Weights of a small GPT-style language model, trained from scratch on English Wikipedia: 1248M tokens.
MLP neurons of a small language model. Each row is named by its layer, matrix (down: output weights) and neuron, and shows model dimensions 208-303. Each number is 128 + 24 x the weight over its row's rms, rounded and kept within 0 to 255. Numbers have three digits each. A neuron's up and down rows have the sign that makes its largest values positive.
After each neuron's rows, "fires before" lists the tokens most often just after its 100 highest values on Wikipedia text that the model never trained on.

L9.down449:132100121103138121118113154128183142159132125155130124148125105136118109156147125101149090118058143121119137120144136091131092184123148113155122135145123084107129160059155140210154102155129116126125105192112102129087149123111154136117097159156133130176089117175103131103119132129154153142
fires before: "==\n\n", "==\n", " ==\n", "\n", " and"

L9.down680:153152126097116094146075093116121151131134107089115114120140126137139102159130157110151120102124137147150127160127137103159127107142134116142100109085117144171119070123118109167155081153143150067126100124138124146138083138129116117096142084109114121129137104138154109075118094121110114118
fires before: ")", "]", "\"", " m", "}", " in"

L6.down651:119139086156123153115137121171169116064159119124133117152167096120097175132135119134121134131155111156176109166139108156132128154106130158090137106115149079107126171139176117160105149108142133136126113137101120134113140129135104125130141093097106087111125148135132143134122128139124150061
fires before: "3", "2", "5", "4", "1"

L6.down880:119129122112142131129113136129178152123106146143151114148149161142120159150120159090140176087150132126143096163133111139155107165129116104144094072109107147124158146159103108167159093088126164138080128104119146147153108130138149129078116135150103145156127076119105137145164146106136111077
fires before: " States", ".", "\n\n"

L3.down57:107133114146126123140105080147137115096103123158132096123117123135132104161121160170136123106125137056107123108148111144099162132096157142152126123130089103131152125154075145123124133124090135125128109136139103107161143137137124121132140137124137105130145149131157144123138156077157114107
fires before: " ", "-", ".,", "2"

L2.down741:085083135112142142096144134088136153131120139148134107165153139135118090202136110097131149114141089079073122156089129142137121139103155104100164144113129101068109113116120151118138081084137145133114112156120152138136146154115117161122102129098189137138126148092139124101131127137125140116
fires before: " the", " to", " in", " a", " on"

L9.down201:106121149131131142122139115071175131128157101123126127094125118140138109091115145136132132140136137114161107106151143138111104091150091117096139097155172110119143121124129126158133106105111145113089153172127130141151148128125123120108119129112131117163120135112155083122120079107150143142
fires before: " the", " a", " \"", " as", " to", " it"

L8.down319:119097130154129092141124161160080185125130150134120149159134141113170121134144116096149114139133126111110144124119155148131123129115136121133098165123176150103125117112119109152153110147097108105118143124084114094155128132125102126145105137154117116127110124107112141104119102139127172109
fires before: ",", " &", " November", "iss"

L3.down195:096124137123128100146123129151167143141147138129135143092084120126094102095125134144152081120069172108100114135122126098097144125119131106093121127126137123101181121145130165103129098110113071163137106123145158136121088120084107123114100138163148151146147100151135127130111103129172125130
fires before: "0", "1", "2", "3", "4"

L6.down540:086092137093098124121116131130150159107121139127123094162154106116124119160131175200120134107099131047135136104174135152142096155161135139135111126097139143121120134168121133132101153156089124127124136146111137159142120177079095130124163145113096157124151100162129145084143146094143114080
fires before: "6", "7", "9", "8", "1", "0"

L9.down300:132126143182154112120123088125139118111091110114137138131103114137151096131136124136083146106134154136135142147139122148096117157133143089147095097113158142095094131135111137105165115128098112107113084133120109148136125098085110128126074115123101109110096172124134122122120086139145101155
fires before: "==\n", " ==\n\n", "==\n\n", " ==\n", " and"

L6.down406:113156151121145158119082119183152134151163127126148139134131110149149121182130167142156105102071158091124134177113118151148140129140109151123144110166158129120085135138065119153124111146104106133111115135142119105097161121135114117144105115129143170133132121125120101120151136161120119148
fires before: "′", ".", "ier", "are"